MLP neurons of a small language model. Each row is named by its layer, matrix (down: output weights) and neuron, and shows model dimensions 0-127. Each number is 500 + 25 x the weight over its row's rms, rounded and kept within 0 to 999. Numbers have three digits each. A neuron's up and down rows have the sign that makes its largest values positive.
A block is one neuron, or neurons of one layer that tend to fire together. After each block is what it responds to, as a language model described it from the Wikipedia text at the highest values.

L2.down333:498547458543475514463518528535513493473513527519551500550531543525472469506463456531460525509466498513539493456491470486481549484505520508494514424479472493483540505468520446487499531513493460475463507555502523532514505520462511498508446480490572490494461513492510502537483443504499499494500522463494477499559529493495512510549513442493488525518483503498502480551498474488470495474511
Responds to: Paragraph breaks and year prefixes. Fires on paragraph breaks after a finished sentence, mostly in biographies before new sections or paragraphs, and on the first three digits of years such as 200, 198, 197 in dates and tables.

L4.down63:501496504494533507502497459571511473506495507519497479539491478522543511485496485454468471501506476467521497515494512519470511514482499483484544507524472504458527479480470505496529581458497498526477480511505514476495487475531501452481518484498531534532529473551518531446477505531490517492491516529507533488516492483455527522523528505518463479510505435505484507503477490514481465534526
L4.down106:483464487463509518474503473527490477515526510502531509543469471520535469478464514518544474480445517488473470539495496542475510510535516468506467488505488459522513506485507509505490472490480449467517479526496462466496535472503511483523493485518511517492503475429489516540486531447494480488476522549507479535487508501486521486478470461564516517466510521481492501489526498557468458483546
L4.down115:443544448539449479496467557450476496517497492499485494485520461528514520512531475510518550466472498457465464509509532486469504507514505507521494511509512487479481519497534502533541486474490474485497468476505527479511484496497516493508505479517525513527500432520509523503480492490520471517490516492512479491484489530486485470455526484514525498494495505521496495515517500532492486539509
L4.down130:511498490501469494472458510488469502508495510478505466515525481473502504467501476516484436486494511545529508510505485496448479499483519527534485513472500500472507484478502468527491521493516527535506487461556508505511485468465522508470504465490518509516565472507499540561556521488488453437523494494530485512515460485505508498461493474502468463494507477481468524559493525527491460524531
L4.down139:530517471531491533525439519519514470503492488500531500477525450504514480517485498508490480471442510519541478496492528473511524479487484503461504532531489515513522469503485509513516509509499519511483446502521482489529475466513485496523492493522446488519517492458501537490492501485506528515487578527481564483475568484473519474445488463520461509515476490475456511499486479468513485499487
L4.down232:474478527520492468500505475504527471518488480535499496468514537492472540513492453498494488479488498490514481484542489482500458496520497509455516537475529509520480516497500464510496487468546504489497485492529521500502511496472494482515493504530487521499505475479522492482519551544518498514480590555567494507462492539484470555471503492506466516507504544474499460478485453503495493465504
L4.down325:470483533521502519484482509532499496521512440488476462476459481494533480525470473490497503490511492493469502504535483487524545543491513487501537505470495534534460465528502526516495498515500490504497495472500516523484510445449512467508527504509524507483517482494532528515475480471500545510464567502493520512505473496485480497482495491483479502485515488490501513517502522510515466470522
L4.down511:511524480503493500499482522475501467460510415483540497551476463513493511532472502517548463533526537466506512496546463531498514498497508467510497539512530516498527531524498506493498541511533490485530510480536526488511508504471512524456502473508487509544526484514492523540522475525531519496508493501500544466529489506463481496503489485494483510485516514518532469475485485479519449454517
Responds to: Paragraph-ending punctuation. Sentence-final periods and closing parentheses that end a paragraph just before a line break, plus closing === of section headings, e.g. "in 1935." or "2006)."

L2.down202:507479490492577480504499518446456466500491529469501508477507526497477470501466501449529500498519490511493476471501460494475509480498475492556517495443532496507467455529510490501456540523499511494506542479505493443470505528492502487490505502500533514518522519545478511487456515501453490482520515480518484513518517483501513483551459507495506481484523539484437491547538493476487537494516
Responds to: Section heading closers. Closing equals signs that end wiki section headings (==, ===, ====), e.g. after "Results", "History", "Men"; weakly, mid-word fragments in names.

L4.down90:566489496491515524526558508491507493528496523487513522500482490533512522473439510510521536490535504519479513485508512480468561514491465491522474523520471500486491476494535510493535497523499492518547521477496492479540494535512495498446526500549551498484468509455537495486500489475505524451488489448485445470447490490511561503523494508483473492510488504541481514500549484494455548523490
L4.down133:538531489528487514479467515485544496480489474557461489444502540483494506497489495502521503528485533468487528506472505453490492481517533487483509510494430486465486475479499520538527493512475491477449485505535464466459469499517496496536491494462510538528529485529529523483519501445494529501512558494551503481529516518498510505481491488524533469490526508534538480486503471493529488494493
L4.down134:532507546519514532522510469483487522529582467523500507452491477478476496525519549498477546527476514508435516523522523504466532492527480497505500497495496505475465479495551542532499497484501486496488493484479515515547496469492499539514505440492524449505518459505486505525478511471498496528518454560519504479545472517488525496506492527526465502506489495479506494479504505475497497489496
L4.down177:495501500469504503460440549500494496466509473469454536507526510490492477517497523473484533480510493490531529489476529515533521541504484532478550468464490506549514509488533484511535497501517513501457508523488503504507501454539475541538493490478526478488561532470477504481473439462537501458528499457449495472506474522502473501494499531498500491512489471488480496510474450503493479525513
L4.down251:512513468457543487462505531514509561528452503494531483491485510503506446460498525503486487518488513473505484489507454499484473535517499499512548508488495539475521481476531461522488489505467468543496502489490528457497523517526463473486487535517515485501463493542518463478476457497482505480525539479485507495529531471474528563480504510533538480478537492517486455508489502485482491482435
L4.down260:518471461478490497492490547534493520517504463492457523471539531501484541523483543543451512499501486534514467466508506511475489530513507517518518508493503467524505486497495572543485475502496521480513482473521468496511466481526478544522501482494475478524476481463523527490478526456505502500495553465462452484506473459503500537497540530481476452476461517449497468514495457516524505500539
L4.down318:498504478521487497533504493502504497529488514516469461542504511512499486485461524500458490467520516489435507497513496495479458471511511493492492532493488510463489459521512516504531556460471450485485509518518468504481428469517514510489498499517495513508543516481488499504530471515524480463503503491514487464503517476503482474518525483484483506504505505522530460519494493495471454535501
L4.down388:505447498515475491491527496509464491489527478506493525513475508466495521480468530481464497446484492527505539498500480467451490519507484508468504530499520477478481504449483508499497470503494495529478488480492518493532514506500472506494429478486470472488488468459513513495533558486485539482501471514472530524527545506427523511482458496509499502487505518517447507493499491506483483537498
Responds to: Football scorer-list punctuation. Apostrophe-comma after goal minutes and the colon after the team name in match scorer lines (Larsson 48', Rochdale:), plus table separators and result cells like W.

L7.down83:538522469518498503519531480515487474479503532514518544532496454494526477460527506489502571453503501525504474519509496514507526487508495522537464509534484498514510517462521535506504481525531527442515512470484523508486521512497526501512523507492538495438504507485525527528467447500532474477472520488490537460533489510487462483475507486527487507491500492522498508522490462509508502502495
L7.down96:451468518494501496511575502498483484486481472464466511529458530460508503494532491502513517455469485496473492480540448490486548523533507522502468493454475498454513516440497488498514488519486517481479494501492511486528553536497499520478484479481499497508475477528538472493453496502488529512521534554521504467552515519508529498514465539479466482549490506515502471471500497514495511522502
L7.down97:523540533475498478497505532574488504516522468485488491461489475474494452514467467513504463508480496498480500506477488509474547502475466523540510510494490491511511486504508495492512508539493466480502511498489481468527492516459540482493478472502558509491500541471538447484511477484490499500494548505488486477545497548504547532527478463521488480507514483515492484498439533509480477466523
L7.down147:506490505478490529516510495508499497500471522532479520490490486496492524511513455492556512475512525488532493514492463495474531502472524488488449501531484493477453493472503519516467497511525517458463517484543493524520630511522505499520491509522508529468485503514513512528460503511523523512488539499503547501553488495537463499495497475532486502519446502498484499481502548525508500499447
L7.down174:494523482495513501507480501537485516451474515505493500515569474512496525475498490552486493518508491522542525484504538528509488502499474557488514497508501489499518536499548486471486519519532533470540502460503448477513525490524536503538482525487488510500484478469474463447496468508519510548558520456529480492500492503531525520553445464533520499497511549473519459519526464524506523488528
L7.down218:502466504527483517537487517471430518506500486454460501506486525505557503532475480537550470480498518555498520472538493488492504524491513504477490493529547522466498525505476496486490497510451508488437510495487499471515489527472478513488455486519510477551496534509488502498492465490495488517476480509479518469524482471498556512520474473485499466507473500550466506478497487479512532479500
L7.down352:509479505468523501492565459499474513484494548516496508471529512519487435482490459529566499507514484490515474529497439508497520529534505463496499487485518481496493441519498496539467513493501525509474475487516529545485616437470472510475522492523505525480496503540467517507456484518494492509498519475545484506527506490481486498510531476541471494466474505510502504460494482512516505509504
L7.down406:506483474498496543498516459537495466515492484506521509548476480546456498536471534501494440465467540476531528504494519514455514468503526526506499520491508493490436498495455475558466457517537534506498510461518500480504554520507494477501505467532482527515524548525512495513513522466456494494479552506507487481501524497473474510498509497551502511482514494481519483501508491500513488532480
Responds to: End of name words. Final word-piece that completes a split proper name, such as Cra-ig, Hu Jinta-o, Thermo Fish-er, O'; also the apostrophe after minutes in football scorer lists (48').

L4.down153:536536478483469502516518549504492490508520500469491509519543507475492545506487477529519521461499479454515468494452510514554494495509467499500487502492507499499531526485531459463508446511482541508528510499512469502504504458455531549507464515484492493486526498515527500509523504505537518467526511513539526499575484467500498502494505478465485506465473453505560454529469511492575486468474
L4.down206:574450464467505507537490454540494479548507479522495511528450470477513481479504518486487462492474533487501494515523500464508488513472520486538500487512481535491485474486533554500523512513484484516513489508540513507484509468498466517504562531486489511507513513526505546490468511517500487490489513516529520480483513475482489495469460523491516554486488495468488541486482474509448450529527
L4.down218:502505522544479499498484479513482526511523499489470497506516506453474485516539460485544495501475512492522503483493489482473528513538519510499513486471495485512533531547512480491464505523521473482520541500535507534500511510508509567546473494522439510474527499515521467469491515499501468468515493506495487492495511534539521497522510494497490480513524472519506507446486464590481530515534
L4.down231:468475517522502549467469514505485510455466516527510516519484489512538490492473454486495516486501546527496508482487452504513528486498515494466523499471478497490503502496552535481497513489521467501424488539524483538514510504473517445523485500514529495518471525532500452472515507514469502535511504507510553486472527471538482534530497462480457465482472509502502507473501490515492496517490
L4.down261:519499488494515440520568494473479509513487516525513486458494472517516537506464514470501475515525500515524500496496506521502480455477471505502520533489476474490501474512526521497524510468493502511489483547517532513488541544463511486491518480513477531493467502509547493556470463471490492485477486519498470487508464482480522513494471499507479521490546486462505500501560478492458460473504
L4.down366:514532480499477443499506457502462467507512484517525478513494526514466512501497515484467472488518516515492516505497496489474498502497502508510501509489501503499501529493500509487546542480477475526471478550529492509484508478510540487530469527489515512528477468485560498448528525556474467521522483502520482522545513503486493509484493503520471512460473514502470481438538492511542538516539
L4.down455:513453523486516548511517492485484483503487481479493480447529492503487527494552488457489523477531524514500513543495536512505524512524489528454528511435502512485482482487484494503503494487505526463508475545513544535504518476516488501493478503489507533506475485505485524495501478455515476512497539500539526447494500491494500547465431499469510524505470511446541479500536444489481454527497
L4.down502:512540499530465450504543478502453510546498520527535487516518503514484462489477517490493499518490489506525482488533529532497515498523474487530548493471511481460447462522473506471491519505507486535465459486493495503482501496457549512534506499455456522516484453497528466494497522501498476479497534507531472508528500513496533480520514517500508529479456468528463483476530511503521493499533
Responds to: Section heading closers. Closing == or === markers ending wiki section headings like "Early life" or "Location", plus weaker hits on time prepositions such as after, during, until.

L7.down76:494528507502478514522506523484490479557491491531467464511522504541488547497521554461491499488514477469474506529523509538512538506511486465525539512476506517513465486490491547493546515491493512504468510468479512530505460489461506509547479489523539498539507521507504527486518515526465490510471472512504452489463496584517474475463497510523484500491474499580500520494458511477509530476516
L7.down77:533514489496534479551500518515499522540467504509537494488481442508500490529562495442483534539527517452468525536497475481501489490483489506517507521511524549506491498509502497466523510525537526492490484504506517481522528509483491489525492486457461519568481496468518496515484460538478513501535487527471539518526519521418537485448526516517551462495500540513490468467469470514488529513476
L7.down89:485489447497497523484556508476488510499482503475524498530495540502500503507500435488546457470498463482492513513501455480520555504529450529493458518481460497454495502497485501511519521500509474493505443520500525471484494518492495453520476489497524496527479498494546493495512504488461469516511498457521489548460510537516473482545481525494492519515473509541480458513506490518528501492500
L7.down208:511482492504517549481490528519534520511479510463520460512483521505478537487492517475476514493479472480506474467507472492496447539504487491493522518485514528505522526520514523509493500480526495507505507535527528543502485462535522471470523506485505510512500495482512470469529531501561502512505447547500484462502507495501462490476481485506508510510490539486544493520518498516474497452471
L7.down215:501506493488539480452550485489497496474545530550536518484487476494456509536486458467498512529513507495459484522523477499464496494499520503496466514498476493465479518509496488477504474517555440511484502494472495483495522475519483492471495527500496500497519547528479492506504499483502528535503548502530500474579505506468491436469448473463513498517486456484532490518541508500500519527515
L7.down384:462486541479481505505507492477440473499514470508504461519478521484457487484515493507542494500491508501516495510507524491513531464492486481532486491555462496520480494513456532516515503484446504548493479497475505484513480503498563518500533500483491485534491449483528476502482517494535502493478558498523533542449507501501526495512522501485461501499495520505445474480519437464498474512506
L7.down389:477493491469481502492521461503482531512501507494559527544495533499447480500511506464499503507515431496500490529528454543516512505512540489535506480508483486509442561512499456480454520496491490507503519487523498504515510494517505542535509434481466498495469502513509495531497498516479512457507488510517513459507539493474475523519551504491533473502519476512481517508463502513507504461511
L7.down405:498504500513524499502467447452536514495505479494461480519493549466471503476489459512517495497512551522510501482528550522502510503489488527531512499510506512501438458537552491540505491484497511523456473497497516500480482506515491508486538505552466526508485502486478512495463471525480466531491544480484486520539507549507499507469508513492540471516525523522478478499470564484478473475502
Responds to: Preposition before noun phrase. Prepositions and verbs in Wikipedia prose that directly introduce a following noun phrase, such as of, during, in, following, released.

L7.down3:460509518476519546504490515540502442508549475486508483555495509477509462521495490469483493506484523501513485500559500535499541521486489499493520528518496499518496458503533493507495495479516444502508494507476549487464449512535512441509514490521562506512568488494502507514501451469496489519482499525500504502527473505489533516516475496515479522490511486464507500532480534419484480499536
L7.down15:443517472464507536460519488538493503521526509515507520504492498495518525536479500509535523479525513539477490481496485516512493533517520502429521487448492487499524514498481459496486500531499494511493509513529474477499538492512444467567496510514536497494495493502527513565471480516516512496506477472529507488533528517497487495530470497495493486492521507494497503491475457469520543528532
L7.down190:502515465481475513476491533524493488534517531473516463506501454519502504524507485512508502531497491455488519488505494474499518527490492488485505470475551497519421481530541516481484500471471506531511492463489484509462466471500509558516507511530490532499542504522487499504481504486479502503497502481454498509477466494500471498472490550498511470515496496457497469529531512499495524492540
L7.down201:515523472444487447495468480513509487511527549509444491567523512519498495506473508491476499525511487499520495471518532526512520490481524475510562471501473490448499477494530552520506539471477514503510505511457503500518453475499521488480464465494500506469493528495502516521505466505490463476517457504484522518504518520513482497480480503521513517522455519510499451469484464494506500485555
L7.down240:487487523529485520532467487512501508509538480485550512494534456511522502493524494482433509524515478549509479543515481452513531556491528491462492547483484491493539503502474505498474511525518513483488489501473510523459455489484491501547489487479528523518532531503455475491513527515480516486500480507508483497480488528521480508493500464517536462487494516492547515497550514487515533470544
L7.down261:493502495533478492475484499528500508503545488479444510514550506524482518472471497475556508487512492524516486510445504496477485531462506490477494466501504538507499488517481500511494507491489472507494450492489497539486466483474545510460516484546502497472460505520528522501492518536480489469498500540488522445530476522491516485438489503480528502521505502518482501491513499470536450459481
L7.down342:534504522501506483517476506507521527488481484485511512566524494526514526453463538506447495492516514460538531514514526487518536525515479490501501527469547501504486449491520472484545475499493513497522521452468503518495473529487458522467502499533485498486529462493495511486518529533488483532532454486493484477505522516478488507476494522450488523524503422517478498526482527508470520523526
L7.down493:490517500462524513483449462489464468510545503514538504493555531488492524468515501521488531485515505519508474504487504507475524477487494529478439504532515501556512502517476538493501486545511508527514534457501498530476515479504517488501508491488523453511524503496484468481489539512470523537482558495491486481538523518486529462501524494472506504464519450506509478500536500501529503569485
Responds to: Section heading closers. Closing equals signs (==, ===, =) ending wiki section headings like == History ==, plus some sentence-final periods before a new sentence.

L7.down14:489527508516487477498458507496523458501523480491508473499506507428502497474517473500535527538485504503494475506507498555492517506497520467578493533550538488461480518477521533486525522455484487508499488490434494491505508468489495538485453484504544517473492504519527525496492533503487532493454554495524438549540502478501435523492471490496519464476508505517457488513503477527463488498476
L7.down64:502472513476476470514505465497531525492485485476529505411482518481517470502495459472496520486486517494518497492477467510519450521487510480534540521541518477482491561516515495518461494555503535523482456533533517508531524487526482514488492515539475522506511505492490464516470566525498508495495502478509465493485515500516506505471520523491457499507510503485506519478485497531530499548452
L7.down67:519505549511463519489523480500494521527496466553489445490497525496507527466461458499448520464483497470514511516491502498514519495487536492476508522484530495489493508514550496506505516476488497504512511503532508486530425510510472525477485515500499528480503509447489509515514523512472502483529460520489457488480500494491478458520467524514494526562545485524494490484516510489492514552444
L7.down95:482484531497470502534507513512486518528522524505497520466527474507485489471510503542477490518507501505494479480491534486485514485510490502510545501490483469518520486462512523507513483494542488500508514503497513513498385482533502491512483465520537443534526494498498524507484516496517538483475480524483535556496489524542471495497482520512493492530553467483489465524471463542494520540456
L7.down109:486501476527488496533428497465495543480475517488489526504479481493486504520494481519493507535491500539498518519512511502477489519529513494480543497507470501479498530489551510515535494493408462504473444497486483482490485510512502470520510499489489548508502541486496506485445492511483479469490540512495511453599551490494515536502491507478491491535501543539506456470467511492508495455481
L7.down179:501477500509501492461495501494529498505492484500476474539524489502515547454498504536510507539539486459482510511534517521485490522503493507528522507486449489501516448490509470506461487512479486507486488508488506470477532466491491501508499428530459491491518492528521529504453432501480468516514500480510474507552457522506455501517504462503509495494506462492524503461489519508476479476464
L7.down325:515510485517501458518473517506491501511510524534472520490524549473519497558500495550464532516506483539526472512486524446483517476510510490449512513489497457476515493534490515486495561498485504504533468512471451522496487460483476522508521500522512512466465524524503509481510491500464492517497483519524545471516530504495483523477453442502483495511512485491501479506450487494490554497473
L7.down431:512566524516428498529508506460520494503497478549541511513483480470509529504499457514495491476502481506495479500478516520498504506536482473487474508527564491501498487493542508518467493517469474503495533544492485552465519518527505521517556489494526486486482487475503507513527509513539530517510510455490501521487497455524514473480522512517505494538494539482513463515490503494517479500480
Responds to: Event noun and verb endings. Final word pieces that complete action or change words, usually before of, to or in: renew-al, resign-ation, chang-ed, releas-ed, s-old.

L7.down40:507480456513501498530541468510506465485505524480510446501542509506497497526495470498513552488499503493538500497481507489481487474464514530519489459426486503521469517507530452462528539537514494511481503501498551532516534499462536463501521504528517499520499488511485477473527484479536508523495517513541501490524430500487510466531479479475496529498542514501490496485479524538528489493466
L7.down41:553443486518531486550547486515488463521489488474483510468521547517508494474497481515496521515471532517481469476446454434508482467503494534496508537508497517511442508488494479485520525490490494501467506545515518490561506512492509489550507496502489525483493493469532459494433505455522491488520481512502487491496547482516550513509492499538512480538539475488521473515513513513504500511473
L7.down150:558539517490520498541496482513500515517507514503539508505519442500532503527511501505512527450462476476506481517542433559528533494490468500511464499490514510532469485501520472525492532506488484450478508520473533537542509553462490473528529453507508492531465513468510478508503506514490447489513501499488531515466474550480487452490490456541527503513431438500496478477483514530512498482520
L7.down168:512519454514520495524500477453554480498498517469513526512516489527488437530487547497514490492475457453488517499499519530468454533480513469553520486523495508459454523510532513480496514475491507529457507502488522524511531528515489489523473504500539504527520523458503522535481516497511498532486488506493489519516497493538480477512494526516507519519495510498459507500465477526489503483503
L7.down183:470531485485459485521539462514530515527454511525493496503529513522495498511458510478482511470491508497524515508536502525489498487533529506457466454495498462517495489527521519527467487498525475489500547441489498488493452466476537500507502466495524509506522517473503503496513455475463530511499507476532487544549505496475439513535427512471497482456485495567467443468482480542520511496478
L7.down255:519468499482549508516552488521488482478484544501558491472525531485524499500515483500508518518507518496535482504487476452483461455494478513503510513504472498512469494456525462537515474477473458506500493480522510462526509476486511431502484540505506517536486526486461488484484511418512507483489471495478492490547510484518514522511490470529484511520553505497517470492536493446500506520507
L7.down315:511476488488453519514455479502510547508485547532471540518477476494544455490515522465520483514529486503521484521462513495478535499484504492482439489497492516491505534516533497489512484507491459541493518501517500520501503525469449491511491515472500526481501491503465500464475473533483502499458504489453461494534511494505487491541506442470480546466517498538505518485489489467474483443522
L7.down501:495528477495478436479490492538561496491506489487489499532472529524554515480543532501476468480531530495472485492521480468481462525499512435457498452517491513477498522517463524455468516498468494496483508479514500519524499518465506493502513459498530479495478486500512504491510503523518493508541521537507536496497483548478498501494530452481490476525486505475488467495494546473526519492498
Responds to: Boundary before a name. Newlines, sentence ends, list dashes, table pipes, and role nouns (writer, actress, outfielder) right before a new name or subject in biographies.